Weights of a small GPT-style language model, trained from scratch on English Wikipedia: MLP 1024 SiLU, a variant of Adam for these matrices.
MLP neurons of a small language model. Each row is named by its layer, matrix (up: input weights; down: output weights) and neuron, and shows model dimensions 0-127. Each number is 128 + 32 x the weight over its row's rms, rounded and kept within 0 to 255. Numbers have three digits each.
Before each neuron's rows is what it responds to, as a language model described it from the Wikipedia text at the highest values.

Split-word "n"/"on" continuations
L4.up471:131083140121148159074153161145134110178151128131163117104144075128109133188134147113160115163098136105164102167087153141124152148166161126112124139147118155101024157158104162103136106102115157215091179099142110149123146111142129180174084121142156103145147148123150098091109162142136096132063161099169130092131100172164126219080100149122124066080098132123127164117160161122113123171165
L4.down471:104092109154102145124086125139090153072091129111192108105161080145126116153172104136107147156132130082098138183127089105171121153151118137111126071173126085169121132099132127120147119143121055081177089087143159133144151104182008155143168135093183163101071120135129139140114123097116119170159152109094112156145134168099188112098099101133190153173136187129149124144195101154142123074075

Word-completing suffix pieces
L2.up301:121118092168132133057147103070126135068096106126133084113120153084129112091136175118132116153110157126134186145108142134134175113151132074156133128079099157061156137126123105108114135138131115175149124098123132146128131154183093128106161144123113134131090163153101166143161106124117139194180150076138176105134141147138112072125161075122142112144097154108119164174177115055066117169119
L2.down301:160133099129122149181144145136117137136136128130109174121140166156109143120152085143126175192119121134141140129163152122118064142172170155148171116114118098089120115194094111188171112136176160132072092149127171068084120131147073083100122141130147090157139153099062105097158083110169148128092132101129118126105135134098134118126127106117099104077205072110136153077130071114094137088163

Word-opening fragments
L5.up797:120080173104128111126113144119126120147110097143143109099082117152166074129152187093148128149144104124133079179137113130156126149164102058161155082184130157136106112124161098123163186117157126128093155072124195116093158157124150192127141099101129076146123096159165086117172110092175125087138174089042151095140123090121094079119140122148090123074072110134065146127142111141143115077161
L5.down797:144132175110100092125102114128146106185153169105104126139167170183093147214086104135161171132127150138147156125122147133125209116114122100183101114150146112093151108138098130080084104133160188096156124178155137135059143115070016074120103160146154128113094150134078174156103133085182120146087150186090136128141140151079127132091090159121134152117108092126075105159078163157122147140135

Mid-word fragment pieces
L2.up238:109076150063110085080122116068128104117156174063109128142139139141131104153118147154136100162103140058139115144108159111212120086133144133170159081177073170140099102114133146064084118106154127155118146097086191130132079163114168176146147150154124122169108117130172167100126129079183116078129056103138152147142132110109178096092172154149126161136058113125110177177144172169087122182146
L2.down238:059100140122106131163129164142103106145095141112103121121194131100092145118125152109122180146074094131130103113180115156130165142178169108126129088138131086130140120145128102064116091101112148107128144167102144117112125140102118107134085138146102108097097179093153086111208110148125194067123194166087144079121148140114162144063121145128135090166150125111126172131097158155134066130238

Mid-word subword fragments
L5.up629:130083142169100143073147122147087163098113112061146200129137124072115117162159130127150106115155148062178117090122156098159057086121106041144148134148140139082071090164165112072162127120110148179105096105116124156129142152192112170105112162141200147159113116134037111149156110133147120119062158136121106098120127113158182115107093125139126173126130169139107147103114078125135124151159
L5.down629:138167137107170135130092187137139138136116149188132073114140137171112083172129136128203136115136114101096214114093135110107116165122122134141154187140104097130137101140106128111121124129132161103102135168139107096142173153141105086147097128149153119147052149117101171109085135099112126080137092075097134101084172143091183168098109140118164061107166132125140132104191141137160124106056

Word-completing final subword
L4.up308:128098118125112148123117177108117128070093156131104167107086130077146125168189144142171145143189104074160098099133123195143139107083154149143125120116160188107141172154145158090027127110137094104077091166156103129123113169128127117136143160128130124134157148102166070108147138085149181091159197059110152136074117097125164108144107161131143133115152112089169177127106121140152173112187
L4.down308:090132086122079077111137144162165185122092125104079140146150079171105093140082135112090193121131114126176149161115089074145154057052161116111160142187073130162158117073094094138144129122130095144107114118129201062077106093137063127093168131104126186154122154111091111085115125075118138129144153167116155128136134143097120074108096124142126147137117108109082134105123155169124146115130

Word-completing name pieces
L2.up51:175102109094131181079106187086125120143124113112163145151154107062150102104098082141145161190141083095135077142117154155113108172150107111131135091152156150164106140135129103120105147185091136130116134108160155145181058096119171146114181133142135137146121132098138088134121112087090112124079187127128136189140142126047135092163110121077113194136124117117097133187211129136123177158126
L2.down51:090135082153131072122122104153173121144132068159116090133106128121093140139121140115099123130119167135107188153130059128098134143119139142152123088072102166119152122139138127146172153124117082094113177196080118193081151115184094109133112118144205152090099123138105171117175149150127159198130109107121124120088137074166137145138123167161094072140124135117209112134072069100183065121138

Paragraph-ending boundaries
L4.up788:117131122199113111149123124137179160073135149159107077067120107128141149087087114142186088154124111134104077189125121168110151136142102128243116114091109102143127103142169131156077105079131139201137157100123190156107057147148149110149140056105141097153124121096079079129138132157102052183115134112109131125141079102153133097092135164126119115143106110125112120102131106100092131122115
L4.down788:092107157130135092129115122113126139116134126125140154119123080112158138000133117108141116184135131138112117151153117149134133150157114125141134149123118154135098130123152131131112149160129142166138152101136135122133128150135255119107084105102132126124132141140143097128144104097149113160129139131108131105159098089157135123107109138101135089119115120128109124122119121120104155128150